Weights of a small GPT-style language model, trained from scratch on English Wikipedia: 6 heads of 32, a variant of Adam for these matrices.
MLP neurons of a small language model. Each row is named by its layer, matrix (up: input weights) and neuron, and shows model dimensions 0-191. Each number is 500 + 40 x the weight over its row's rms, rounded and kept within 0 to 999. Numbers have three digits each.
After each neuron's rows, "fires on" lists the tokens most often at its 100 highest values on Wikipedia text that the model never trained on.

L3.up756:496491522498515482493507486511458417452454459474429522528520510544491542451528480543515498484482495574508514490406529436477501488521529503458519479517502502562577500508472513578473528504428504447520551390496548544465472480583495530508499496504437585388490493543531527472396487518523506463501458436458489507471499528509501529520498496548543500437504447484484537513546530468549510463523447486515494561537475478520509532553472534527547525523532486525495524481562499550510469489540460519483595456489592469530508383452577472480555417495526492447461574568531437430457501441473500505
fires on: "us", "s", "im", "W", "mp", "S"

L4.up363:550513545473456472439447540528530536497552481534509509534517484501500493499523471593479507539496578448506431476442497422522502579442529435418532479481536500460559435487455588501444463494469514509498483468469543518517516501521590530476519509428523528469560520456485576462482504508523498490484441512451417434455446502487447445546498511464515576558481500490493444487464541509562458515488486436491541514531492543514434511550485493579551523494475549511553542506513535548558473519539458515509497481546495429530497429430523457435460498519497482474500490486550420457530535479613454551
fires on: "re", "ol", "l", "b", "ug"

L4.up282:534554551540457518511501509457441515452496429481515445423512438540543506479447486488524481510490546519487475551530507478473533509537505473538519530442480442570493560418531529513446464518567483549483542431501534544466417472503540511446521474423509500573422446523522501475494594504552517529503531459466498501512558562474469478499517537545469524515453503457509487488559512498452547560470498531495430511435519522539512474461503462557559539432580529587418531520513458459546490513485449505503465510443527527482514465461448460556486528516502543557514491585411517511471554437413460510
fires on: " st", " St", " se", "ter", " club", "ic"

L3.up571:504530451576383453606433504502493542469476518489476451418506490440532500475462485543408522465510502505485557496484489459515545426511536532481578470413447506429469519511525518506482564489517536502558486521472482456540508494479499494538498488468510516470461510540513443514515547506604491499549525468466536448514541576489536465516492560491441493494544428536509495525530428468465586490522453500525538525493452429474532505490450434464533515511486479467485477464436488447530594501511539545504525554436477493527496420431503535489535522532444561514525599480473506481513525445556543525
fires on: "it", "ter", "ist", "on", "gi"

L3.up635:496571450429477521541497502500545512468573460473514497421440494505558479610513520531537513501476447546536542452462515475481514496571495525571603495529460499483490490502562536560546461440457502483566504509558442497512490507476500452474445470464522460510451470553505459559493516523553542458511478465504439468499534457592552500449459527526448517524552456547451524467520431487542512454544518521517474545526475453529527505444491501594516584507506452481448528545523487485482475549466428553431545462512421466503481492473534502443484530513449495511491513490414518509526459426467398500
fires on: "ed", "qua", "d", "qui", "ly", "com"

L3.up425:534454492460499464527518579480491446551575504515520557475504515470473552544524531502464453562569602477538510455464454440543461538499471480456458552470462492483489436489519490509537486489437525474505582468470481516449496486503503414496525474522496542458473491498544469487523489489536497564507495507558455501557527483453448477532502565539532519568478534512497537404475536524536475515565499469490456518502528505564514574507426440451553469489555446548594519622473472521519536509546448480472463404503489560472437420506491443538503473518455459417522486530461524490552558463501496523
fires on: "e", " may", "ec", "y", "ri", "i"

L3.up724:447561518523518510471488481539429503480547466490555468533479439475520453459473505480416472504574544489493503490542486581441450495507513483516423428533421445472488483460517557489515496464497568493446448498447507476559471516505542552489499460429523520589512428464504491520494542514502465505479489556511504393486446532499500432491453475493480559473491452512558466465573508474473575513453538507538554509470481500434496526504498473554475560479500561538495595536521554505584568487508521536532492551517503460517505497414547484452545467528408524482590470460485557497472499535435554458
fires on: ",", ".", " and", " to"

L5.up73:479533542531495483507477480538493490554456537437508493482383473443523466499483528472524450549521507487517560449512540560451463502481488460529506399493491452536447488524457528554407507474523534484500471539450549487530542537596489521485542541459454545529484507457561495528543502526482472438499482556520536451529548465500400437484448558499408494468459504559590512458587527494488560585458525486571530528451492498453521579552473512471480506536496541500511540549493524501536536492514491450531453493547559503471496461494574505434544478481408519474487482489526527458442544512485563468
fires on: ".", "===", " $", "°", ",", "£"

L3.up343:536488512498479505512527506520437457491473538499504502522473496478506493544458522469543456499499543438497488510513486543500494524485471553486425532544496503504468463449533543457563445463434538524595515517425510519481475499570519492402507429457502492533517477508444542453535545578492513549464539503491453445534576513406418423495531524616468501531449484536455479465508534480493502572553478469448492474443522479566542539499480494543550462514550453518463562486466476528522501529493480494508559554470539507508385475434492535499564542543436518476579457459494449412497484453451442484
fires on: "ers", "dy", "ly", "on", " children", " father"

L4.up398:500478535539461466483541491574467498497470502502433556466483462403483494549512496492536468536517490476506494459543419562506420473502432513533501507505419517539453502429588511511515545473466526524507425465441510522538512431550588475424472491492524492546514421519491499487527490488540479454483511536521433474485504565554518442521509606550504486525484467557491509514500494496507472481448477403468482495467387465498556559477416460489576505506450514492553471537535443528526556597480515547481531464488463593510468510494474517462555498521471579468529498523484517508561540445510497518
fires on: "in", "s", " of", "el", "e", "l"

L5.up402:462529568514506528478468568587444539515523486502474508421433466497501454500440495529507389549558510487445462491498494599491481537440457566526477392555503492475457484475523553508420470422514511534493483520499494495512481506552482514459553476448438524600490489439521498519542537514515465507493391509533552510573539501519501433517487543480494556456506516526485478460472529529512557584491484512424535505525486484457470508591480484512507522540532488569408518601434486523533500471503481549507519570477505497462456519530488549453509463551433560524480485496474488521464518530479528480
fires on: " and", "/", " some", "ome", ","

L3.up108:527520455479483441478468507486508466511561457508530555482453413496510448455499614481502476511480516483547478550516478476466529488414509492466441508420483480499545457466537567539487453523529450491497542479569535543532433483568523518458447451408448418538488434536536533506470563566519470550508518481545484454469503569453434478470529540481520556514482474489524513462463578446510564484493486546520467511484472426437482523519581533579476544475499506509524464500540498499526475534561518574557513461596548504509499474474434477413493501455446482539549522459502487520538484474479461443
fires on: " |", " b", ".", "c"

L3.up620:519521598474423480436512514460530493572502518516461490501522406433504575508548558438495509532503456594499497545552468552462515535557495538542475490515401520458491549443460527567490508518525500613497481493419418533519487444550532477483461549444486532479515533451492545451483559505498494593560449481490455496490501525495437465525547521521384509478493481512469484480442487508472478437424579440487500537525537481502510506546489541515565503554494502555526530483495553504514474557517470560471586485510466473513477517450406485504511508541479491488471498526529509490505503431474499524
fires on: "il", " end", "ul", "ell", "in", "rom"

L4.up767:483509492499548464588541490471464494515485567461462527481509524530555520578462505542487479463503549490500464449510457493437492500498475473474553450487477473528468543488486494530521519508476461535446467434542521534535465459606484478418512491519514540504436461512512568447458472562488499466596540403467486481449484492529478487540502562577569477513481479511571487501501538483522483509503565484541510520496518416447506521478491563510505431559503455510513489556553475526555577539607456520476479437531456449484488436414552471495590475443482548487501494488514482391526523533530456439
fires on: "us", "in", "s", "\""

L4.up596:441503474514452457493458554538469462493453501469445527481509444436509527506540491482483492536561515460533503531543537495430490478481419513552470486455405534548471536464430553545482441460505555462557530542470578525455530427536535585468506434447397520474492505489542490408501512517518507449612543456567462478517515522487556494495500582467544566551495525531563540452504481534483497523464481484433481501509512425528518473508522526545491454527550431458502595535451496499553445530534506537534504469501554492500488532508434487533451432572510514481512500471521504500443552522487494483
fires on: " most", "==", " some", ".", "d", "con"

L4.up494:465454558464475503524515452564489477469482461499534487496456485503538495533460441583456439537479497524520434478593445426523483473463511565557483524528497497539424479497469558625459522521503516517544528496525508559482529478506477478425471481477457471449496543540506569472511471476556568435453447511496501476557465475532475550508474499474507542425499528525539519479515559571455518491493426488540517591506520470506483489487507488512579578491535464511431518542545487544556553518486458493542540482553539479469462387427478477500487394509509542520496500478421496482478490510467414529
fires on: "-", " inter", " over", " dis", "—", "ter"

L5.up727:549549520419550477511488492552525478543555485521501493450422503386538464465490469504541486490487506521463535496547529464484489490513526510490537525488511457553469378506487466484509455500567488506462552482477559535483467523480528517474471503438534617596404497506485517517495517567596495550550430489506433476530513538492578528440503524580528532541427468493530554467479505442507489558481457469529392526506476530528475479449498418530522537432517514509440517510424482483534553478448492503490478482452498471452551473490525496465520522484505500510532510460500506523558452466470429574
fires on: " St", " st", "w", "t", "po", "ch"

L4.up79:542528568505472471491499543616469527561487494532481528501546391515463493525507510500461418462469520548489512488438499467504486436463507451425556531551527486450512460426567542449516445497489548429478446479497571526452484457570534509409474505426472559525528476398489520493492556500498490442497521442429494511473572544466511454495514565547500507505541438545498487519580533566523483493503520474538519514475479499487526534575439492501527520461469499507433516485472491477541546471470498564495505492484497479587481495435480542493537475576514494559525574487415519483467534477528492557
fires on: "er", "in", "son", "ri", "le"

L5.up338:431547530519572519473483459511509513537500498475511524511502448518575505497492507521465513502449515483487468441482487563470524517467462568525470515416511512503524488451451535506540490481502495468531526534514397432516485477507525526534547522436474461520456447546476491540511572466469459453502531457515468440471532510460465476454535484542555551474517430546513501471561437438497556559543522489493502538569498433493533496488535530542452503563499356502503479508536470419516513553548502524485539427593445467525455528505531523382499519463482461553537432468557526522431457452559554456
fires on: "ed", " |", "al", "f", ".", " b"

L3.up464:413474518494532546506504469511418505491570442513494519559554475490469460535459430508579503518486510440530511493480435540489485450572425552439472476442481513509480523440505490481464504482440552492492503524526525485576432500562554431507496491494481474549465526481502462517420522501498467529580545535593502483509465539460526497583514523583569594447493516415449451523567504468514469507467527481527494495568526469476590442464452490523490528546575469469448545507551543536584511582571503522523476502505460523480509484478460475521535488534481487550465488499490459427550491508524508508
fires on: " of", "er", "ical", "ful", "g", "le"

L3.up653:461511575443477521492479552576594545505583486518526526584475522509503527464451447516479461565468451458495399452538474557508507539546527536495464481516500549479460503445536562527469514420515505429444511526471501520488453483576582428489512449448521462574475460490476533483459526520544485528505451508534457482530493511471491495507530473545506560489449528488473454489431538418524570439465560495499525536511519517518483519522526450508517477545593477537414548553533521510539538490505487551513492518443438502470501422461498449448544497509432508424473577469475434508477526520481539487
fires on: " and", " of", " &"

L5.up617:478493513512389488563549434437488542494552525506510515482496564450486488483495481526520481496515501518419516417467520485536489442498492450429477502533487494469466473556501455496504483528511568464524543444547434509514433454492598568543466490562520472531434504437500524469558532538523447540508504464523501501539539552464477430496537541481466507555525506557545524483493517464544473455543503487575425521540450542537576543493440450485551448440559546586540552558451568516482486518555490476499473555477562537538482454482450519494461502587475467495498482503476508522489527436533433431
fires on: " do", " place", " Team"

L5.up244:484493550491499494506508453462502430454502473472458482471384496494478475486506488474431480512522541603440481472516480402520526508504470524540457502498527472490473493496435526537495527477419526537453606506481507463427498457485478423478539546489487548448536519407467509470468508602488489560479505506495514472565539460512503508532603517523538498526541550492530549494518463531522495443565518473477453572486528537533486504519478557506548554457488392514514568479534493497452524483546455621467570501506532505540565487483476541460555470576499457505496446529488543469445470456483464510
fires on: "-", "di", "mi", "pi", "i"

L3.up230:491537480578503537477532511525518465520497532559470625492533477424487443550452429487432477456488484479544427525475486453497471499500553444536497434546462518471428500502502493427514495469523540518489519505466515481465433479462501569454520526494494496457545536442507542432542525552498428505515523467504486466561468499440455435482565508487507512463535513470549479433504468466538519526458537444473571509501378471470544539544493479538534502454550473534479471507481519472557541501504507558530553500501538565528498503559502565471506564536441408449530592466569498435507540518508525434
fires on: " him", " years", "ar", "t", "s"

L5.up221:521492534425481510497542576576438519549530489440529489451509458461484507528427495536511403527436464519490568468492465477520534486544489527484526552531487515505443506468531511469471442507464554560461520425542451480559442502501591489433418484412475514576501523558551469467481508527518451538476454532557504437570520488512536457555462509550517511570495498490498504479493527475471570590483485425528517519543504483530496526438495505522522492512513486488535495558539478496510500480549451501482577534483549523485411495480466573463478530505490505439471451459483482541509474404392498568
fires on: "er", "ers", "ly", " who", "S"

L4.up342:434501513497504445491527490543548432503402556448494533466458467507505542542474468531451498543481486580471513455567509484499486445521485540599475489465484494602431479437467524532490530462548570570461467487443479508495471464557532479551509444514548500504477495470463451490471520557543542559485467458450506453555503466478528547459569453511500460479556500469514507490544470496478587455491521549552516546449413461496591587481488540502553540514486451502541503520547477444460588454487475480443544455510496508594485527479477503481559535472471545498493473489446436532525449481456506498
fires on: "n", "me", "ard", "art", "ell", "mon"

L4.up169:481536496531460516508573480514408511508484510540501498482523482457550522539436494491520469490537512506529570506425478517528562501604443514532470481510489514548494410488580524488547427525503484464422508563547475473544518505515565522478480487493527534477376454509488468463481549554552498470503544522473510468513532534475503455475539507599472509503446491472501481458526524428500589535467546458478515507521465486450587493455435459538486513486530492591577502534442473508507538480494482506390596514477487493473427455458467560465494557563464500534550465477463522507472500423459494496
fires on: "er", "or", "ment", "ler", "g", "ers"

L4.up194:455509554524528546508444498533503539447491456542568471499504511492580569511488451543546454507483480457489447446529471540441509554530545492509486481490526521529435545437547588542539526482496488460448501537541514521488438448479576430465458482457449448511409467504553486445523538501505468573543478433498459509483483586534501546515539566464526608491495508389480495530464472517519527488471479509475481517543508478472452483516470502511493469544544502456477565505471500527565495586488540524538525512496498481492511426451484495430573434449442478497510550517468519421522442463545504407
fires on: " de", ":", "la", " a", " of", " in"

L4.up520:439523442484523416521505477527526490497418479592478555445453483437491439484453477483443461510470506501480498519467464466479482585516426426505477531481547489592501507493505548425464525530577483579467533460474516527512528452508464438468526443507516520541394476477519415507513569528496492557469423441466506483581541483499464513470560539550480493478459527458519543463511477538500457557474512492468456520473524549552474530521512506529609443528532482495463544519488488475487490498592508501470573485499583506529484498531528457482546568480468493498535525549505511444525517525586438522
fires on: " St", "r", "s", "t", "e", "se"

L4.up208:503463538468526486533528464507559434436463463506461554485497439482493554536490540532507502531557551528485509532484489416543467486495478532434457515501422443510449472475491509499415439543468532549521503411499455505461567412463491514413482472441538541491534534539542513466465531556534501447547393475560536491503471532498530518548530587568443496479554478546483487450550530544533450478489478510539452571499520528560577521503466467485553441481483423515514577536518499525503532508523460519546562434506521530506432456555475507548504515454459461536456493497518547483507452452464461456
fires on: "st", "ri", "w", "mp", " "

L3.up320:489517555497516498571551467551518498444500440550509560492482487531624522507525430513518496509562531505471488409432530476543464504506466475407509512580491523561465531450457475541462508458480532520525552447491511518491482464528547547513443555459526508546378536453496552515444522447556483535520492474467505482540462478544503584504492547567487515465482454538547554473449463522489569426523469526527476565471505476487454512470531489452512548495523466504475500548433478544500563522530424459444514458512499477504457434516505497495560380499521519485431564508447543513473507548488487518
fires on: "k", " T", "p", "t", "l", " tr"

L5.up265:485482538494506468428514520538471489517519503436481504437512495455532520525509553511433409542453552536434455417491522508520522394479442528550460508597443484492492506515480509438487488521503625486546470459469438455472517448587504480532541531488480519465524538432500494488487509560454498478527465464502484480458561537473489517595424585493539527416477481424547538535509478541547485530466500485468496527545505511536462510580499542524534485519497514527541568511496502524538559543522499517496492539536520518506495471413517490414494542533468467563489495506428513468453578466494583521
fires on: "g", "==", "e", "ce", ":", "re"

L5.up233:505456494541559484517568441546464480475487496439436560481483440445523508473570488511525419537506586479408439480536473572476418559525395483458450489484506510563467499492452500479543540502488516470527544434494436584474532472533534492493522554534506507478501512455578522443486531492451507491472475443549468532496478526568477476581513579483492496497535479463547480492463483524560476566508466453472420535536489491475469500486458521459500403487549440474547546515473438498514486529505502473524512512622528483514463462505502506495525455551495521493518481443455544527522575483589481476
fires on: "e", " O", "p", "g", "in"

L3.up199:464552484501495460501541526476408429526527462506556457505464472502468497474472455565494448483481509497577455560540464504489537537476478528490445395495580449477501522485438511536499577486513496576530472469477510555448484441592478401468511549468437522512473467467486419480538536541493543514549514513556500488456498551518456503537512543474489587489460491479510489466444506486574537507551545485518531545435502460474410480522517500467522552544487540484473546508574485471550488477541507523480494572495474553461533490398528530460582527486460563479533433530485496503557541461426468504
fires on: "-", "n", "20", "low"

L4.up134:557531444453556462501478503465483505518507439509495436529509455461533472452497562520519465434517518472506447515595476521490508434512503475506476454428458496545525560441508567481614506500473500498542535491491508501488429455522496483509478443463504483546452428486497521487455566548467500488505449477545454487512537517433501475518539460590461529451470452468466560487473457389491600575511530484506534496505509471455487445520553451594512509503508530495498477541522525446535500570500524519533557496512466470498493569377530442438567535507453534480541520541513557481477486430497443521
fires on: " |", ",", "\""

L5.up295:479526460426554491602480509613514510522476536513467499492507505455503464553470472514528494534518495467473481535535491509415501474475475512551535442463468491554496463419459486481470515456513552459501582535471497482451427506606460543516518524491472525510447471464518559464483517632523505519490514423521501453462574465527574519557494535535502522498489504500559528477483475496538444592513503516499455492508435497483504495472509448522647460546493418508430549460461583487547505530513483502537518454489519516574503487476519461477524545551506532513471445447438493495547448479500536518
fires on: "y", "d", "==", "ed", "ir", "er"

L3.up471:462568516571509507438553442534498472480570403495505472488492493532488545516497565522525429539500483582548492413463461503526497543508517528449455515472545475561477539518460437514554487399467550466465496392522472499540490508498477415492530528428521497532472535561482442534473543503503562473536476479465563492482603477499512477517403531511466504509517534465497540507465501540555569491507478505514487569488529558537541487455464449466503555476570506514463564532482445553533506521453449523425540584461481526481444481490498520507439463506511470519502528470446476489536501409445508516
fires on: "N", "n", "Q", " comp", "–20"

L4.up391:566474483503457479540497469520455520498554545510516531519501505465478488444479562468479469557540432492469502436461519585517516528494455564508462526484522519457495442447549476505488429533444505527575466490518512630556463421595581430509563476529534510593475485504489499509465489511608454512487462505559468443535584509463459454517506516565535485508536589529485425484465555461464507538530500496442463490503519495523540538478441470517539437498559492557519446512498505458560493534510480470465499442521553471503446513501464497419593528523443503462537504481504483499481495491442487513
fires on: "y", "ty", "e", "hy", "um", "ry"

L4.up216:497541530476492482462461538505483393439483484517486479455519545512540428550440526483544457544531491534514504499461506484531523491509529533570501466450612572592506503492482508513526580485462533524489461414488450587486461547482499464490533514549558528506420543545476459519507553511509530516534506576436448509525516520425550535514500492536500506503563494478534555509501495508462597497543484490552412552502502546507513529512465440502488488503496532523486554490507427380485551522520453436467439461451495545450477430441465476515490470467480539489461477461444474579475518440437500494
fires on: "M", "n", " Man", "N", "an", "L"

L3.up695:559529550528523521518462466531590472512576487479401489543471542513547522472463563502527430579430440507486448520516511548528518527535534467460483511474521500459496498438467488530434511477493543488510500542412450513458436465497555460495542475460486486525505485501508542504469585515493463523562462541494428396493498531511470497506499473588440498461441506502518535402485518487506521428530574485511493506451487526433509506541528529476598470524511532518499559490427527451506468482505490471513483442557542513485478496484484436498519455545445431496498617546475563531504569462442543515
fires on: " and", " F", " m", " f", "f", ","

L5.up672:486562492489479534481542516553536520442504441538419509494519484508546461534468562531401557506488453510541463472514494489459460535478485507521534429463463530534454491527446566593467512487521481522501437422525400495552467507544541450513459545494458428530508460488552481524464532548484508531503496530521493463473502422592516514474447531482470506446488547501493495471485457526540599464480519549555467534542479537460524527531513563581465538550528482453435500533431513419567536536540451532496481486546507472506439508503517442518463481463446463550451562483415557512575521508473469524
fires on: " C", " c", "ed", "d", " mi", "cur"

L5.up351:517509537454515509519510462532458439514479502464452479465533465525566529539568471561472470463480611504497493469538526556501441514553513494512504441502482482626515469398441486496548524474457467535511496443524499548486579475517526507475517490519444542450472476572471516474455526493515536478561526460496504485422540482519528527502503545536462456470559477481504482484491494492498497489518558456520455536419526478510468490465486542561464509469484525455489489571481495555509543627550447513422427541538464443508470510456444521513478324486488486496501510518516541510500578519484458538
fires on: "w", "n", "\n", "in", "u"

L3.up202:466494477484506566528500569480517464426490507558507475510566476517474436557464536496516456517536551557483528494520519441508506455483521535490497497456501458451500499489478497526425498510420506428463568394446547613567485456539556456514505426529481511445480479416482511453445527538508467527536441508515486495504480474515546452497543503533521525536553589560486474474485539575545495537497525532552497542462473541530516521459480493489478527411501523526534493512478489445516517541548485542505529550497521514489489458473403641481477549563487464480527473477427529493512561435419483491
fires on: "-", "lu", "ru", "i", "d"

L3.up461:545545604456476472435503493476518486481515466476516517460468486484482446440499514594414462559436466550504459418514484442500502489540525516463507510540558538451515489480525590465423476466522495490440464417505508457585503468567537537428526550493513478511528485509471434561494498527512420543526452519480561468508553567483486459514495478500508593487500506368532553563498530515477545472520572424445568530563498477541482497493475508484508472500515470514483468452536457514557522499529508541493528490577520500536525505506541540497554452568466498466506499480512450421477479450532535487
fires on: "e", ":", " on", " for", "te"

L3.up732:526502530458445484552498475494510426483492471516483522493505510506597462582487478564459481540474560524491484473507587457515534498432513485505518484492446471535442495517504550609431528450432472481555495514507538574531483504569476519451450553440475484469526499508533522510493462555545515432505533453505437436507470471544451532496470475473504490448518481461546505482557536493513483509509502559602512561473511435438490584513502546491588520535473513480474519467450501506570525544501511532479544434604476472472445420420507564568511425437503508477513502533459517444525519471530470469
fires on: " ", "p", "\n", "-", " over"

L3.up630:528523574513513403435470502517510512533472528477415509468503423467516478492469472524469482568524463588474477437485524443445472494496503548513503502448556516557512501503493527473524490481558469540432546447484484454521515486543550501471513490534492524453513564481460433503532533482450416476523428489537542439497605537464439476587555478514453508501521523504530562493507539523491481546432544461542534526484508532541567563498444483505600475568530484452500472491554462518538480461515498485449512491529521486532516532455525502468529473565486555475512525483518413359467500413533497526
fires on: "e", "se", " on", "es", " some"

L5.up280:436475547487544510511528519534463485567481506453492566501525440501514516544509481510451399480519473543538506428568474480454505412494448476566491479460494499545544459463485445521513475422513484492446428508535472528503419517541521508545549409531565505537514491462455485477470532557504420510492577416482431521467515497501452494540478564540500548506484528442561457553459522510542512509466565497481419534554500491526538514453539581536497452597499491535548556505521496571598469523478520438409550468502506491485488486512487460515511457521513523515492467524499476515552524451416514482
fires on: "ma", "me", "n", "g", " me"

L4.up606:458510509430509476476565461559390512544552510627480537455499467463506547420511456497474475506547517544435490491516461530541456508512504461447563491504450516461444493460536471446510511409504495543478510430467523520511473562486482527501487494444507523454479465485537467508537504532522488407544459378465472456546538543491499461507504517525487510520505469546548522495476525472508564484582476513476475496474517510523481496519460541539494521452502386482515574542434444477541532516518524457475545493539586410501507476477587548498596469516453500494573505488483521465490519518459446466
fires on: " |", " with", " which", ";"

L4.up426:459553575544494524516493504577535449482543423595529540494451530509529469509382482471511540541521533479504441481491445537513468512544510452419446484488562430572499511465480495470496484476508529525490476448548516462469433454501573446495507466410498570520433481466477518531546549478515538454527449461438500526599534472526475487494473614503526487501403445441489488539507492480508572517503507520588421514422509507550482519467482467530579502483567482520541500539444563515534572488539509482499511468485498515499496466537498436509496475497485462528528510486476473534488561474463458496
fires on: " St", " st", "k", "t", "n"

L3.up594:437466503516468460530512558540447429465511478536542523491514487433500521530529531484524504556518504509549523534541467422516534551571501483445483504491488394481445434478500513480485438479488483405472578458534488456517560507496517501477537427497450458512478469412544492447490573537475491483535459498519488481529503426557497438549545512541478560586521586511579452496487514581484471514503506507469464539488438540544569464530458467468539431480556492550495565576489476478509524523504449505526538537513565534528502467429451546509524514564495444511461483469486544512495443400504480466
fires on: "i", "tri", "ri", "tro", "bu", "mp"

L3.up605:465566544559441537493468472592489547509494540491487499502470523471627442500495527570531449586546505475508502409482539556445453493461447499453534466480530519511423453504500485532445556484547538520515521538425517508500522525510577507509480434442508534540481550483542485501547552523493507526469508544592490445533524559449431507493513511457569505445466472441552457459485474460510485462520523495491489489493473495515495550626510503527501550444582521492507547596464490475479561482471478462490448557509527496457521445473483442446524473507414494490479520475472490500497514544541537430
fires on: " Co", " the", " /", " to", " &", ","

L4.up92:477443529509478413490453507574494476528485525495508533498512455454551433512530480494513420502574533573538409471513451466494521468566492453507499480428579447572460476519495583527532570512429474567505520529488485472514541539549552456461530404480420484499440528486532557485525505442558517508504467505505484486523523481405495490590506516510476583474498476518465468497503487518433495492496548511527492517535525473465497534474437455528511465543616526483510546572507411522490512535477457507502463532589495517534525507450420483473519512491469572474453486468531513480557441493493447505
fires on: "o", "se", "to", "s", "e", ","

L3.up396:432502577487540508550528489562490424536525479497514508521411495448498459445395474555495535548494502503435444458535408494500482472533498433461461473459572434535473458466485531477461483491455574527533519466528533488513485510458509469457500487475511494482456463491550501541487555500506545438444515480455543503627521493472398568490478491504564495525434484433442564477516562492484530585537451520537441537461523501569502538491462470494603487500498514514534548500491546521494556477564485487519539499455558578506531469494540466495509433498479552491508482530488548472496502428501466536
fires on: " St", "re", "se", "t", "er"

L5.up142:529476548440464512436483568553488515562496519495515517469500412482506488497502496477468464542536512511493468458508509491467477511516461498485526487567467498434494491440431570473457458535521501556477483510544460547482490465502560530527483508572525524521508467471471558488461583471529465526475506466498438460516484497499405485497578555470535514449484569443521485449472517533553550489449455481435514544509513518506505578580460467584475438467531554549492454582477489503606490517553445511489517544556469431555429503463499491429519443476416443509470526522527450460541587496555557482
fires on: "re", " be", "et", "ge", "l"

L4.up192:499541543518485512515513486475501440508432548502490597544548496503527541455538535500460571505516568612439498465476452482486434515507473526430510451498468435538471448503477498467569400488485443516472467434510464572500524542533491430504476485504480493501464465445512543441535492490476445462535384472478521480493508503500498468528528545438446501504555521490526458482469531549578500507467572442528468530468470494540455492554515555490529469466573526501496540523385501504524540545508520475519568515595519480506418461495490545516508490516425420517550593508550502513455518496499502483
fires on: "ten", "p", "v", "00", "g", "ach"

L4.up18:567506568472450477523535459518486557468523376540568574468481516406557464492461478502489498523466442494524497521469492562469525472480525485465540512492614478533534472480503570489521516488522500538426522451520552541537475405533566513501520526496460507551446503515534514494453565473497428459563490511480481495539516515419434575445504461506559499466444499490492523479513479516489539496465556485484451497514506489457531477521485451570544561538485487480470463469495572484604483527567443500437451405520509501505564494555523489505459431430443473525484492508466507496492582519467484519
fires on: " st", " St"

L3.up622:523524574532559513469496431514590496514502423514496516522506495501498529542482555487531487525449500537474428514501487484442498478493397533481443498465538448508473497504432546529493451500509470427473414466542504510515421473489558510480469492524447523563509515539511471462405570544473510454473441547583505473489546490480543503524594505507535556448448565481495490497520543492566494562487493458528496489518538479459573474534519492524517568478562468470504532478539456546542499547471485479445516557581503455471462513457556476427523559527476520555461505442510578406473463419530546483
fires on: " b", "ed", " due", "im", "or", "ification"

L3.up211:461499546535586447559445514516497485497466534504497508542464535459525499519468495452531525491508579540435499473586510497406510515549472534536404483499471474508521443450481529519581474483494528560460456438442477554564489488553552485449483462493456489480460506493435426461481557640569508497513497544509510462511513464481499480552500423532464516516509530491492456466542484488526516544481503490523476476436471504474546598493487496484516472475509535539559522502465503536548527543486516477506564512518542526638526521476497511460565524505507540435544438526461528478509446419435552552
fires on: "\"", "ard", "us", "bert", "an"

L3.up294:496544535543415514420476489489411428534515480548468540488474427492462504552465514488483474586431520504471434489507538511471507495466469417481437490492484530514494474544417503510491512494514461514484496441564566592475425499517487548520529509534456525497540498479497528503549547527515488479510536428500521505509478507384428480475496501477480559470493559504572604453487523510553464488525527408484480541422482527499504588607508428510561456512525493495501562558463495501521513512579469540501536499472530507457482476511527508502479508514499487494496513479535502411519629486491527484
fires on: " years", " tr", "s", " season", "at", " million"